From a checkpoint of a small transformer trained on Wikipedia: width 512.
MLP neurons of a small language model. Each row is named by its layer, matrix (gate and up: input weights) and neuron, and shows model dimensions 250-313. Each number is 200 + 20 x the weight over its row's rms, rounded and kept within 0 to 999. A neuron's up and down rows have the sign that makes its largest values positive.
A block is one neuron, or neurons of one layer that tend to fire together. After each block is what it responds to, as a language model described it from the Wikipedia text at the highest values.

L5.gate1179,195,204,230,203,203,195,242,190,180,188,176,230,156,210,176,165,167,200,210,197,203,197,198,226,186,204,189,215,188,211,209,183,215,183,217,193,167,170,188,185,222,200,226,195,204,171,196,206,234,189,210,220,197,180,197,219,160,205,169,204,189,200,255,188
L5.up1179,197,199,210,232,216,246,205,205,176,210,181,218,206,197,224,184,212,222,205,183,207,200,200,200,219,194,195,214,201,198,216,187,190,218,191,215,179,191,222,176,228,204,183,194,179,157,173,215,183,188,146,243,208,196,181,176,181,186,174,220,187,195,230,183
Description: Blank cell content (double space) between pipe separators in wiki tables, such as stats, election results, filmographies, plus some table-divider dashes.

L5.gate300,206,206,201,179,197,216,207,192,234,188,180,213,220,196,213,203,193,217,222,232,203,206,202,155,151,213,177,227,172,221,177,177,216,221,192,190,164,194,194,230,203,197,193,196,195,236,221,218,185,212,200,173,209,235,172,173,213,199,217,218,182,198,215,225
L5.up300,205,206,218,189,220,214,176,191,209,210,218,180,182,231,215,200,220,203,227,237,242,159,206,188,197,184,189,202,197,198,240,232,222,222,236,222,189,230,157,205,226,202,185,207,208,189,217,213,200,176,179,193,185,180,194,197,208,219,178,204,207,189,224,232
Description: Fires at block boundaries: the empty last cell closing a wiki table row, the first = of a section heading, and paragraph breaks after a sentence.

L2.gate32,233,195,202,153,206,200,207,203,217,175,206,204,161,180,194,198,226,204,203,228,216,175,198,211,227,215,194,187,215,194,144,237,195,233,201,202,205,191,205,245,199,203,181,221,220,169,164,190,198,180,230,214,202,209,203,228,187,174,174,171,208,156,188,203
L2.up32,200,188,245,202,163,217,187,241,191,207,177,222,194,208,185,207,184,186,210,172,209,201,195,176,183,229,166,212,187,174,204,210,178,214,257,203,201,209,215,194,207,205,187,205,224,204,188,213,196,170,238,182,172,197,184,196,214,170,230,193,192,188,220,204
L2.gate217,209,196,184,221,188,198,223,195,159,200,176,190,205,187,187,235,192,209,199,203,175,175,185,195,187,215,258,169,216,186,180,189,198,159,193,171,197,217,169,184,202,219,216,193,184,239,232,210,211,219,224,236,149,169,188,197,183,180,164,201,181,204,231,183
L2.up217,187,190,170,195,175,166,211,204,211,199,195,219,208,168,175,227,154,163,197,192,204,185,191,211,200,173,206,193,225,184,184,180,222,198,210,162,206,187,201,166,182,188,189,200,213,217,204,216,223,232,202,216,222,173,205,239,178,173,187,237,221,251,212,209
L2.gate436,170,219,174,184,206,179,204,198,204,176,220,191,167,175,184,233,197,177,224,210,201,185,199,231,168,198,161,176,207,200,165,193,181,196,197,191,191,179,191,194,223,230,197,201,229,180,184,217,215,260,234,178,184,195,237,199,228,187,181,218,182,232,225,202
L2.up436,227,215,153,216,161,193,199,218,215,188,213,215,206,170,204,233,193,185,224,214,192,199,203,204,207,226,184,190,201,189,170,187,216,226,188,178,174,193,212,209,224,204,153,233,219,219,182,183,182,238,213,191,164,210,220,177,212,210,203,221,186,187,240,181
L2.gate501,221,190,196,194,170,187,191,213,220,192,206,168,165,199,191,167,170,174,225,201,189,188,209,233,189,185,162,207,188,193,214,180,174,168,225,208,203,174,206,194,217,212,192,190,203,210,218,175,244,202,220,165,185,180,205,224,178,141,175,194,203,215,200,209
L2.up501,226,210,232,189,216,179,228,178,210,221,199,190,216,196,189,193,216,214,157,225,188,195,196,229,221,227,197,182,208,221,201,191,166,184,193,188,186,160,187,212,216,213,216,199,197,198,231,211,192,193,192,207,205,165,201,224,160,210,178,213,224,177,192,182
L2.gate809,183,194,164,188,190,209,211,236,214,189,171,214,231,200,197,207,205,165,234,219,244,230,205,204,222,219,183,213,212,203,186,222,197,228,208,203,182,212,186,224,222,206,209,229,191,204,194,205,214,202,174,196,212,198,195,191,222,209,165,218,226,187,194,204
L2.up809,180,198,226,188,161,184,184,233,198,179,194,212,198,226,208,195,209,192,220,217,233,183,241,210,196,217,207,209,216,205,185,214,238,193,199,188,196,165,231,212,224,232,216,166,196,214,174,190,222,207,192,178,194,161,216,187,215,205,203,195,204,197,199,227
L2.gate915,200,189,196,199,139,168,204,213,180,202,193,224,207,186,156,180,185,194,204,219,192,201,173,203,193,182,197,183,225,195,204,199,208,178,197,207,194,182,200,213,203,247,217,193,204,213,197,174,231,221,219,191,214,180,191,230,168,182,200,222,229,217,245,187
L2.up915,214,156,198,189,175,176,219,213,186,206,184,186,185,193,180,172,201,197,206,233,165,175,202,223,202,191,218,168,212,204,186,198,201,200,191,229,210,191,176,190,204,270,191,193,197,215,211,186,213,234,201,195,202,169,212,226,183,190,191,211,234,225,226,201
L2.gate971,216,186,180,214,197,198,173,197,206,205,231,206,218,192,201,148,162,224,206,206,238,214,204,214,187,190,199,188,198,187,193,185,193,176,192,211,210,193,202,195,210,194,230,173,214,251,204,172,212,235,216,210,214,193,206,163,181,202,208,212,204,199,238,213
L2.up971,200,186,193,160,226,217,187,196,223,207,228,198,197,175,236,194,218,168,193,188,181,213,193,193,218,195,224,177,213,179,211,216,219,184,201,206,221,180,205,214,175,220,212,201,206,233,177,202,157,171,214,235,209,216,188,200,183,215,190,198,224,197,234,208
L2.gate1098,216,169,234,203,225,228,224,202,182,170,192,210,171,218,158,194,199,175,191,194,193,159,196,212,176,206,212,208,194,207,155,216,185,168,211,208,217,182,179,213,181,234,203,166,201,157,194,185,234,215,196,199,219,187,226,223,219,220,187,225,223,154,178,180
L2.up1098,193,209,171,187,149,194,173,201,232,196,209,227,215,213,214,207,175,187,211,196,218,180,213,224,187,181,217,233,197,174,193,207,242,229,198,213,166,220,218,221,219,219,200,177,189,241,218,179,195,223,219,184,147,191,190,197,219,163,195,205,205,225,226,222
Description: Common head nouns naming groups or works, usually right after the or a, strongest for band in music articles, also film, team, book, group, song, school.

L3.gate18,190,185,178,244,221,238,217,216,189,215,175,193,215,223,201,205,232,218,197,184,165,208,223,206,192,186,201,175,241,237,196,179,197,235,163,248,190,250,220,184,213,210,229,173,212,180,191,204,171,200,196,222,211,212,175,220,210,199,178,184,183,197,185,201
L3.up18,186,205,221,185,205,166,183,237,201,201,207,196,219,186,202,234,183,209,208,159,196,193,166,217,182,175,246,167,195,216,169,204,223,203,186,204,181,214,231,209,188,185,252,197,217,169,162,189,217,209,252,204,207,200,191,201,181,181,189,211,200,199,218,199
L3.gate219,204,204,207,190,220,207,216,219,220,174,225,204,202,197,187,167,182,165,208,182,193,202,236,214,206,184,201,218,201,187,211,201,211,195,228,200,177,190,195,211,210,187,194,215,225,198,172,196,198,226,204,196,163,168,202,171,205,179,214,215,194,216,231,201
L3.up219,190,222,197,182,233,231,176,189,204,208,211,201,206,186,216,220,214,207,200,200,217,180,191,203,215,193,195,208,198,185,180,202,166,215,199,194,199,179,199,212,197,199,175,223,208,216,206,179,174,193,179,204,209,175,212,190,206,242,199,237,243,208,214,225
L3.gate237,207,161,221,191,201,178,203,214,229,211,210,207,210,222,153,183,173,199,168,203,226,185,192,198,195,164,182,209,191,184,228,181,196,192,218,157,222,189,205,201,208,198,211,201,190,194,215,179,231,221,204,182,183,173,202,215,197,189,208,214,210,179,220,226
L3.up237,206,229,176,204,197,185,234,184,189,169,202,216,213,199,197,191,179,191,224,249,246,172,270,194,221,178,221,217,194,197,186,215,190,169,188,202,204,232,181,215,187,193,208,220,196,194,199,224,185,196,194,199,175,254,246,226,182,212,212,219,190,191,200,231
L3.gate734,167,215,218,203,206,185,207,154,205,186,209,221,171,228,200,204,178,194,193,220,226,157,207,213,189,190,211,208,205,218,190,195,195,184,182,209,185,199,190,220,194,214,195,215,217,204,203,226,220,222,178,200,213,208,190,213,188,216,192,171,209,213,202,206
L3.up734,197,255,175,182,199,199,177,197,228,208,180,214,188,212,193,210,150,176,208,213,212,209,194,256,226,175,211,211,193,184,212,207,207,189,211,204,153,159,202,195,221,210,208,206,215,207,191,175,192,204,198,203,167,205,141,209,202,191,202,179,192,209,188,183
L3.gate953,215,209,195,177,201,179,206,208,200,210,204,212,203,194,164,174,188,183,203,213,219,205,186,188,199,179,189,226,206,209,216,192,213,167,239,212,189,145,173,208,204,199,213,196,228,197,202,184,217,203,211,160,163,187,197,205,234,191,195,189,227,202,226,185
L3.up953,193,219,176,231,197,177,176,187,208,200,214,193,214,203,221,206,204,214,178,178,202,188,169,177,201,214,178,223,167,223,213,189,177,210,139,229,206,224,168,231,213,197,194,265,214,248,200,179,186,180,172,165,220,217,183,199,203,196,201,183,218,192,228,155
L3.gate1083,200,180,224,157,215,190,220,193,226,206,187,164,173,212,182,144,160,173,183,176,208,184,203,195,221,212,191,183,193,197,233,222,215,189,237,214,201,203,186,193,186,228,201,201,214,214,198,213,210,203,204,202,189,198,202,211,200,175,165,210,205,200,194,197
L3.up1083,187,177,182,197,181,195,219,218,231,182,214,225,205,229,212,224,182,207,147,233,190,164,209,177,245,194,172,230,165,244,228,221,187,215,196,194,234,183,268,217,184,178,182,166,191,200,216,221,196,205,180,189,196,226,190,177,219,190,185,179,219,199,209,173
L3.gate1165,195,182,209,211,247,207,229,187,196,240,212,197,193,208,205,222,189,199,170,211,187,213,209,180,202,193,161,144,194,182,188,196,192,224,200,252,191,174,193,211,219,202,183,203,227,246,241,209,212,235,221,195,186,199,199,199,236,243,208,181,217,232,194,200
L3.up1165,169,219,224,191,210,174,190,177,207,178,216,168,221,185,193,195,177,201,205,155,210,190,195,192,170,208,190,173,164,234,234,220,192,186,203,207,180,186,217,203,198,200,205,202,207,215,198,207,205,176,176,170,237,181,176,196,187,180,178,184,179,225,216,233
L3.gate1180,212,193,234,167,184,207,199,201,225,205,192,221,160,227,165,201,171,204,187,220,237,184,196,174,188,192,192,201,179,197,207,214,191,158,192,182,192,175,192,223,197,199,197,191,184,192,210,184,209,210,211,147,175,193,203,194,194,210,189,192,198,188,225,207
L3.up1180,204,166,190,202,212,189,216,184,229,201,184,208,233,208,203,199,177,221,194,210,199,212,211,226,176,157,212,192,233,201,187,182,188,190,231,184,198,222,189,251,216,176,190,252,230,179,198,226,202,216,187,210,217,219,188,189,217,218,221,195,207,193,208,208
Description: Double line breaks ending a Wikipedia paragraph, usually after a sentence-final period, before a new paragraph or ==Section== heading.

L3.gate156,220,190,196,215,204,238,179,199,195,189,190,228,218,212,172,191,189,179,217,196,180,257,195,202,218,214,159,228,207,212,220,223,214,215,200,208,194,205,183,227,193,247,200,176,182,215,202,160,222,179,195,226,199,227,199,175,153,172,201,183,171,165,195,218
L3.up156,227,215,196,179,190,198,196,212,229,222,202,202,161,150,188,190,177,209,211,195,206,210,198,246,213,191,217,195,190,193,196,202,224,215,226,170,200,188,230,152,192,192,224,204,176,172,174,202,210,204,219,213,142,208,194,211,254,218,194,206,201,181,206,214
L3.gate285,166,169,208,205,208,186,229,191,227,212,188,199,181,159,215,235,181,183,213,191,188,200,198,196,207,195,191,212,189,219,201,224,209,240,204,224,222,168,220,205,220,164,192,193,185,208,205,189,212,192,233,212,162,143,205,243,208,209,206,191,191,164,199,180
L3.up285,220,190,227,220,231,180,200,214,200,224,185,194,166,156,204,205,205,189,223,208,153,179,180,200,207,173,202,202,178,226,182,208,208,213,199,177,177,190,196,221,246,223,212,190,202,225,198,211,227,193,231,197,171,198,205,198,180,184,210,211,238,161,213,202
L3.gate485,225,210,205,212,184,190,240,177,190,221,232,181,197,179,214,200,184,206,189,201,199,200,178,203,194,215,216,161,193,246,191,218,191,209,212,185,209,192,184,182,211,206,203,193,224,219,203,181,189,184,204,209,177,210,208,208,191,199,241,186,188,215,185,211
L3.up485,208,200,214,185,171,205,195,184,220,197,195,154,227,201,181,215,206,177,166,224,212,221,185,193,197,185,191,196,168,192,209,236,236,195,186,183,224,240,232,211,232,163,197,180,179,207,185,200,191,202,220,178,209,186,220,218,205,189,177,213,237,201,206,209
L3.gate560,211,188,201,182,206,217,242,216,196,207,193,174,218,181,184,199,209,203,173,198,181,187,209,222,210,187,201,193,251,211,193,166,207,215,204,215,187,184,240,173,156,186,208,206,234,202,225,205,196,217,207,183,201,201,206,211,237,218,182,210,180,218,180,224
L3.up560,184,243,201,191,197,197,197,206,204,205,208,175,163,224,181,171,199,207,212,176,206,205,215,193,178,222,241,219,213,232,203,202,199,186,201,230,168,177,188,189,193,215,170,179,220,215,212,202,201,184,198,178,211,188,191,226,182,226,200,228,187,227,222,229
L3.gate957,172,193,234,210,183,181,210,172,211,221,223,217,160,178,166,190,179,227,216,207,196,189,182,217,176,172,168,204,208,190,191,229,221,226,208,160,223,208,206,197,226,168,216,231,192,211,192,167,213,190,209,183,145,190,200,206,222,164,191,242,203,173,190,227
L3.up957,212,223,176,185,181,219,149,211,204,189,157,188,222,211,225,214,185,190,229,208,234,197,195,213,218,234,201,233,189,217,208,188,221,190,227,236,209,158,178,199,188,195,204,174,160,196,203,217,198,175,209,195,203,222,213,195,151,235,199,149,189,197,183,225
L3.gate1042,239,192,196,189,185,232,208,165,201,224,221,207,192,156,186,175,197,189,238,206,205,207,222,228,217,190,209,197,205,206,170,209,193,171,197,223,195,163,232,173,165,204,212,205,196,208,176,218,229,174,194,212,203,188,180,179,173,218,234,209,233,242,190,158
L3.up1042,205,206,206,189,186,176,211,181,184,229,182,179,227,179,223,183,195,205,228,186,226,177,179,227,206,206,210,191,186,225,212,232,215,210,182,222,244,191,163,209,213,193,206,221,208,172,202,182,214,173,197,223,184,190,226,218,188,195,155,217,204,153,190,229
L3.gate1060,192,232,223,229,200,178,222,179,245,209,212,167,208,242,209,181,218,223,198,208,193,188,205,218,206,207,208,227,187,208,204,208,231,202,220,212,196,160,196,213,198,203,218,201,213,221,221,196,172,229,225,216,172,199,220,220,201,220,198,153,199,220,170,194
L3.up1060,210,188,227,146,197,219,190,163,187,204,206,212,194,185,202,206,198,195,180,227,188,194,201,206,174,225,180,227,210,190,172,190,166,239,234,217,191,207,154,187,193,187,201,217,184,192,210,219,185,195,203,179,228,210,179,185,199,180,209,214,179,155,199,219
L3.gate1132,206,192,198,187,232,220,225,190,214,207,204,209,225,181,149,203,175,196,237,193,181,199,192,209,197,181,179,207,200,195,214,162,252,211,202,235,188,181,173,180,186,218,194,217,181,198,207,185,209,202,198,179,171,172,175,205,196,193,193,176,158,221,213,162
L3.up1132,220,183,238,225,205,203,216,194,203,170,201,191,177,203,202,229,205,181,143,191,178,198,198,205,205,182,201,199,159,235,214,211,186,212,191,227,237,189,235,219,166,169,210,172,212,227,216,212,204,182,176,182,198,251,206,215,189,209,196,193,195,233,186,171
Description: Blank whitespace cells in pipe-delimited wiki tables, mostly after a row label like Republican hold, Total votes, Rejected ballots.

L2.gate50,189,217,241,213,214,184,160,224,203,184,228,175,194,249,195,202,182,213,212,228,235,214,205,172,199,227,162,187,186,187,207,244,207,224,186,189,216,185,181,200,196,225,229,173,192,161,189,200,172,224,200,171,225,215,199,228,184,212,189,197,222,191,205,195
L2.up50,219,210,222,178,219,214,190,180,181,173,200,193,176,216,181,183,236,185,197,213,195,222,186,197,199,181,200,179,203,241,211,194,166,207,193,230,223,188,223,152,210,185,238,182,196,208,198,216,167,216,226,207,188,193,182,199,142,217,221,191,178,176,161,173
L2.gate240,223,174,237,159,196,216,197,212,227,188,186,193,213,212,223,200,201,183,191,226,209,211,237,175,219,213,208,203,205,213,164,193,204,190,198,202,194,185,173,169,191,242,218,175,196,243,181,211,202,208,217,219,226,193,183,201,195,222,201,180,217,217,206,201
L2.up240,221,195,180,220,212,189,204,181,190,210,207,153,189,183,202,210,202,194,200,194,183,234,198,220,190,213,189,171,212,226,203,192,175,212,174,239,184,212,162,207,203,204,215,259,204,200,201,195,188,190,188,156,222,227,207,219,177,211,222,159,196,183,199,226
L2.gate249,204,187,254,212,205,181,226,181,168,191,218,193,208,203,199,195,232,186,215,206,210,208,217,152,188,216,169,189,235,249,228,237,224,219,191,207,214,190,206,190,213,229,207,174,205,226,194,248,180,193,185,145,225,206,211,226,216,211,190,189,155,185,202,182
L2.up249,205,211,194,206,203,222,191,179,239,224,219,198,165,198,181,213,170,200,200,170,230,190,193,197,191,156,245,204,171,186,173,194,186,200,171,179,219,185,199,195,184,166,233,175,208,221,192,175,225,213,206,227,206,218,175,204,232,209,222,208,216,240,195,265
L2.gate364,200,197,224,203,184,177,211,195,199,209,218,137,206,183,209,194,186,196,183,217,207,219,215,234,200,193,202,170,191,215,225,192,194,184,158,193,226,168,203,202,190,188,245,183,174,210,202,193,220,195,228,181,168,195,214,217,191,197,185,178,180,188,204,195
L2.up364,227,197,232,202,199,205,206,217,223,204,159,197,209,202,192,205,221,203,200,224,206,226,199,215,221,205,210,227,187,210,192,206,208,210,224,211,179,203,233,216,184,166,202,177,219,166,239,216,193,200,198,185,212,183,171,170,174,201,199,215,193,201,162,248
L2.gate420,185,179,189,184,198,224,228,190,205,172,225,153,164,165,225,178,194,158,196,187,203,211,184,224,196,182,195,182,214,206,198,180,205,190,191,186,236,197,175,199,191,187,215,221,200,242,237,210,202,213,210,170,239,185,205,203,201,227,214,209,205,203,224,228
L2.up420,211,213,193,233,224,191,194,211,194,199,180,173,218,210,192,215,197,207,199,197,218,184,196,190,199,198,167,193,203,201,179,229,216,206,190,169,195,232,217,205,218,220,211,175,199,235,180,215,189,158,217,188,209,196,196,228,179,201,177,200,194,181,183,160
L2.gate514,216,206,209,213,201,202,199,226,195,187,202,190,185,184,222,193,210,239,187,197,211,229,173,160,216,220,202,218,193,213,178,191,231,200,241,212,200,171,199,168,218,199,207,206,215,192,196,172,193,177,227,209,199,173,199,190,164,194,221,199,213,184,224,200
L2.up514,228,202,219,189,193,215,213,210,203,208,192,182,186,175,216,169,246,205,228,214,229,192,222,202,200,209,198,211,201,178,179,182,201,213,228,196,178,198,206,173,185,215,183,226,198,168,181,178,201,188,208,205,180,215,207,194,178,226,239,172,214,211,180,196
L2.gate592,204,228,188,203,196,217,215,182,221,218,187,187,210,169,191,193,216,215,207,178,188,202,212,191,217,210,219,188,223,203,197,167,235,207,211,232,156,193,199,183,223,245,191,203,211,224,213,194,185,223,200,168,205,211,212,231,171,207,190,193,181,205,202,162
L2.up592,179,233,232,206,209,228,170,177,211,222,218,206,223,222,195,237,222,212,185,178,227,213,233,178,212,204,173,227,206,199,227,199,199,178,215,225,222,191,201,188,192,209,155,233,218,209,217,192,184,188,189,199,190,202,242,189,204,218,239,170,172,221,186,215
L2.gate732,184,173,177,225,182,232,208,197,232,217,174,185,193,220,213,203,215,173,189,209,238,159,200,169,185,186,199,175,232,269,169,222,227,208,191,225,192,205,214,197,222,222,208,168,203,192,237,210,191,233,187,215,209,191,194,222,236,196,208,210,212,181,161,195
L2.up732,189,164,192,187,212,216,194,172,187,194,211,179,193,209,191,215,183,213,157,190,196,211,193,216,215,223,202,185,250,194,222,184,194,207,215,222,207,199,176,196,219,201,244,218,165,201,205,202,224,199,195,183,220,226,205,185,217,221,159,220,209,183,223,195
Description: Blank cells between pipes in Wikipedia tables, strongest at row starts before party names (Republican hold, Labor), plus some infobox list line breaks.

L3.gate187,208,151,196,206,196,178,221,209,218,227,234,218,198,196,197,198,194,203,198,214,173,187,208,209,225,199,186,214,188,197,222,194,200,188,184,202,231,170,189,192,188,182,184,206,217,174,215,199,202,233,205,183,191,161,193,207,207,170,160,221,181,221,200,192
L3.up187,160,212,141,187,211,194,168,210,210,207,224,204,190,197,202,191,212,202,195,208,184,203,205,206,185,213,230,194,217,201,185,183,183,198,222,218,176,183,193,183,212,207,185,193,220,242,208,205,200,221,212,219,191,163,203,177,191,205,190,183,188,195,211,186
L3.gate325,207,194,211,211,215,195,189,226,196,207,183,227,216,182,246,229,225,213,222,203,198,213,221,187,241,250,190,152,230,180,189,201,223,228,186,199,179,210,220,193,202,192,176,244,202,205,173,177,173,186,184,215,195,205,194,200,229,225,211,183,189,210,211,160
L3.up325,217,199,188,202,177,196,149,198,223,179,189,199,211,192,210,216,204,214,199,244,184,228,225,216,194,203,143,195,194,187,221,179,221,211,165,176,217,174,233,181,203,191,222,200,205,220,215,194,184,183,208,159,165,162,229,170,193,177,181,216,183,181,185,215
L3.gate369,172,221,201,163,210,152,200,220,204,199,195,207,211,219,186,189,180,200,186,199,197,162,167,184,179,203,220,182,180,209,161,174,213,230,207,206,199,206,248,204,189,180,222,200,264,203,210,168,239,243,213,210,207,202,182,215,201,194,227,205,227,244,213,219
L3.up369,202,228,188,215,206,207,168,230,222,179,152,190,185,177,193,201,195,191,190,212,186,170,195,202,176,216,226,203,209,203,181,205,219,233,200,205,217,233,213,187,194,178,196,212,217,183,197,204,199,189,200,163,160,188,197,178,188,196,203,205,199,217,179,219
L3.gate424,203,222,204,236,188,221,206,210,179,225,193,236,188,193,162,183,208,196,205,187,200,200,229,197,190,207,205,220,177,213,201,184,244,207,190,206,177,187,193,175,223,184,211,219,191,185,143,194,202,223,189,156,208,210,212,178,223,209,203,201,214,200,215,201
L3.up424,216,171,210,193,196,193,198,218,208,195,178,200,175,200,187,209,170,218,190,242,212,134,181,222,209,189,180,197,198,215,193,203,158,202,168,230,206,186,203,213,178,202,216,172,198,213,164,232,232,229,217,174,228,204,256,179,192,211,204,186,181,203,211,222
L3.gate995,159,220,181,213,173,219,177,203,219,188,188,220,208,218,143,175,235,176,225,201,207,205,235,226,178,185,232,206,232,210,213,216,229,194,149,210,224,203,186,233,207,205,225,210,200,209,185,167,186,195,197,208,230,203,187,212,216,183,173,214,226,191,195,196
L3.up995,221,179,200,178,233,201,247,232,183,207,207,184,193,236,190,243,215,181,206,214,188,197,188,174,212,236,210,203,192,186,211,153,197,195,225,195,175,203,211,174,153,184,222,203,185,224,172,179,211,185,181,165,178,205,195,212,186,200,181,210,216,215,177,212
L3.gate1253,212,200,233,183,204,196,183,222,206,211,239,208,188,203,196,192,170,186,189,227,198,209,192,207,230,213,192,242,194,185,178,191,204,207,176,209,217,204,207,220,207,204,201,177,192,213,165,163,225,204,177,211,199,200,179,199,210,173,192,198,254,194,203,227
L3.up1253,168,219,226,195,211,192,174,215,196,189,228,192,192,188,225,192,185,202,199,220,212,205,198,208,205,199,213,238,216,185,170,206,214,220,172,202,226,203,214,216,210,217,212,170,211,205,155,184,202,225,185,191,201,202,185,185,221,181,203,201,224,172,177,220
L3.gate1264,251,188,200,205,200,201,229,187,178,196,191,214,203,225,178,206,207,198,238,200,183,212,209,184,171,235,220,202,194,238,212,198,199,173,218,190,223,185,206,199,215,220,220,258,227,206,172,177,201,202,194,179,214,176,206,197,200,206,190,186,196,241,178,185
L3.up1264,182,250,196,215,212,219,191,189,190,211,183,192,201,196,188,215,206,244,212,206,187,205,187,180,179,204,192,211,205,196,181,177,233,187,178,199,200,214,189,197,242,218,224,184,190,201,216,213,187,170,207,200,200,198,168,202,163,199,173,189,178,213,182,224
L3.gate1296,192,210,194,199,225,194,206,237,190,217,209,225,192,216,191,233,219,196,166,191,238,223,195,190,163,214,218,196,206,184,212,199,208,201,199,216,198,216,190,192,222,190,214,214,167,210,173,194,205,235,195,246,169,192,144,226,177,204,208,227,234,221,152,162
L3.up1296,195,245,160,205,195,197,180,219,184,159,161,212,182,200,186,198,202,177,200,184,214,213,230,178,195,225,200,225,191,191,192,147,189,207,195,201,180,179,233,182,209,186,235,166,200,206,188,150,200,182,206,201,158,215,196,219,206,182,153,239,194,213,197,204
Description: Nouns naming a class or collective unit, often after "the" and before a proper name: family Raphitomidae, TV series, retail company, amide group, district.

L5.gate614,196,215,189,222,177,186,205,174,188,186,204,194,230,176,173,185,182,212,192,209,215,178,190,201,202,205,200,198,210,215,197,156,207,186,199,196,201,204,218,202,207,207,193,208,208,209,212,188,214,206,176,145,187,145,200,224,198,212,202,189,204,208,216,203
L5.up614,213,156,209,218,206,158,217,220,201,181,211,177,213,214,198,214,237,200,200,203,171,229,170,242,196,205,215,190,205,219,229,185,164,187,170,230,208,191,195,189,165,208,211,218,176,207,181,186,204,201,227,183,194,192,208,218,217,180,187,170,190,180,225,177
Description: Head nouns naming what an article's subject is, often in "X is a … series/song/genus/club" definitions, such as series, song, genus; weaker on table separators and numbers.

L2.gate70,191,219,183,205,179,190,190,205,199,221,190,221,206,231,191,209,209,147,164,210,206,210,212,156,185,205,201,228,200,199,252,214,173,190,224,174,206,199,232,185,213,185,208,188,187,230,191,248,179,200,189,209,194,206,146,188,250,190,211,200,179,174,200,240
L2.up70,190,215,233,190,197,163,213,200,191,189,198,174,218,204,198,172,191,206,186,173,230,177,208,155,199,226,191,183,184,199,211,233,213,168,206,196,204,185,228,200,183,166,210,218,205,212,235,199,203,215,197,189,198,200,182,198,209,206,217,216,222,223,220,234
L2.gate205,178,195,174,214,217,188,209,179,212,196,197,205,183,156,215,172,242,175,168,219,176,181,251,160,207,186,210,198,199,212,213,218,186,170,224,213,210,203,198,203,201,225,158,203,180,226,210,276,214,192,210,191,204,213,200,195,232,183,213,179,184,177,192,188
L2.up205,172,210,187,210,207,217,203,168,179,193,213,197,204,161,229,180,224,182,177,197,206,171,232,181,222,193,213,182,198,210,197,180,177,160,241,217,213,163,187,217,214,236,209,211,185,228,179,188,203,196,230,177,206,166,204,194,213,222,229,188,184,162,202,178
L2.gate594,181,176,173,214,202,219,174,221,210,198,213,227,168,218,182,181,176,191,154,230,208,191,205,189,208,207,171,213,209,193,202,226,173,156,222,168,205,173,199,208,204,212,178,186,235,190,208,229,182,191,174,226,205,232,194,216,224,192,198,183,214,170,181,211
L2.up594,207,159,197,178,166,183,211,189,191,213,244,180,195,210,217,202,203,215,210,195,229,215,219,215,193,181,206,173,204,217,204,222,187,182,256,198,232,200,210,230,205,203,168,187,225,183,241,211,191,222,205,217,198,173,195,210,202,186,172,200,182,152,199,192
L2.gate730,193,188,206,185,208,212,221,209,215,199,235,204,198,208,198,185,208,226,214,182,210,200,211,173,196,176,205,188,190,202,212,211,211,198,199,194,211,206,220,191,222,200,162,189,206,198,194,223,191,204,211,212,184,183,188,218,192,205,182,180,162,188,213,183
L2.up730,192,207,184,224,165,199,219,187,213,189,214,194,193,192,205,177,200,196,179,181,226,220,198,222,235,143,223,189,221,198,188,222,197,196,180,177,191,171,202,208,217,197,219,172,221,206,203,227,197,207,198,213,211,202,169,234,231,207,205,184,211,188,203,202
L2.gate763,177,204,212,206,157,217,154,196,198,178,206,236,193,184,212,158,173,197,164,191,191,181,209,215,225,177,218,226,220,172,199,212,184,175,194,200,172,193,241,183,191,198,183,182,214,199,213,177,207,212,182,203,195,209,194,195,195,192,237,191,211,196,201,232
L2.up763,191,189,221,193,196,196,207,198,228,226,217,207,181,223,199,186,187,153,198,238,215,197,179,204,211,194,179,220,207,233,182,216,233,198,194,215,224,192,191,194,227,208,199,215,191,227,198,200,210,242,191,204,220,175,165,182,200,199,190,230,222,167,193,256
L2.gate872,209,199,156,192,175,206,216,218,231,193,178,194,185,228,189,159,204,205,182,227,202,201,226,197,196,179,232,202,214,197,206,223,168,170,183,165,198,188,202,216,208,202,176,216,218,238,190,198,218,200,191,188,177,231,174,189,225,209,195,190,211,175,184,166
L2.up872,203,175,182,178,158,197,196,173,222,189,219,218,176,195,198,199,168,182,199,214,234,204,231,204,185,186,192,211,156,199,219,227,182,190,226,195,215,191,232,232,184,214,200,198,225,209,183,220,211,204,200,216,186,219,190,199,182,195,217,191,199,195,180,233
L2.gate1060,189,230,224,195,203,216,230,185,178,223,223,206,210,254,219,199,172,195,171,206,207,172,203,197,182,214,208,177,225,174,227,214,202,161,193,194,208,176,207,205,251,214,203,199,211,186,228,223,203,199,192,192,220,213,194,194,223,240,234,204,198,193,219,176
L2.up1060,210,193,214,211,216,192,191,214,192,214,202,198,208,219,193,180,196,183,208,202,189,245,222,184,191,195,244,184,237,171,206,230,189,178,183,158,204,197,228,167,223,189,191,228,190,195,209,212,177,190,194,220,212,232,179,177,227,216,209,216,170,197,246,189
L2.gate1214,201,190,213,190,178,190,212,209,187,211,211,179,228,215,180,187,164,178,208,190,205,196,148,223,152,177,195,215,228,173,201,189,195,176,185,188,194,193,212,206,209,186,167,214,172,212,201,214,203,195,184,165,209,174,171,231,203,207,187,246,196,195,197,195
L2.up1214,179,191,226,204,218,152,195,172,201,184,234,223,212,200,185,195,158,201,171,219,199,182,200,159,228,185,194,190,206,207,248,211,190,195,220,187,196,192,235,177,166,202,187,205,167,195,193,194,188,228,190,213,191,216,194,162,204,208,196,226,208,197,221,187
Description: Line-break tokens ending a paragraph before a new section heading or paragraph, or ending a table row; also joining hyphens and slashes as in All-Star, driver/owner.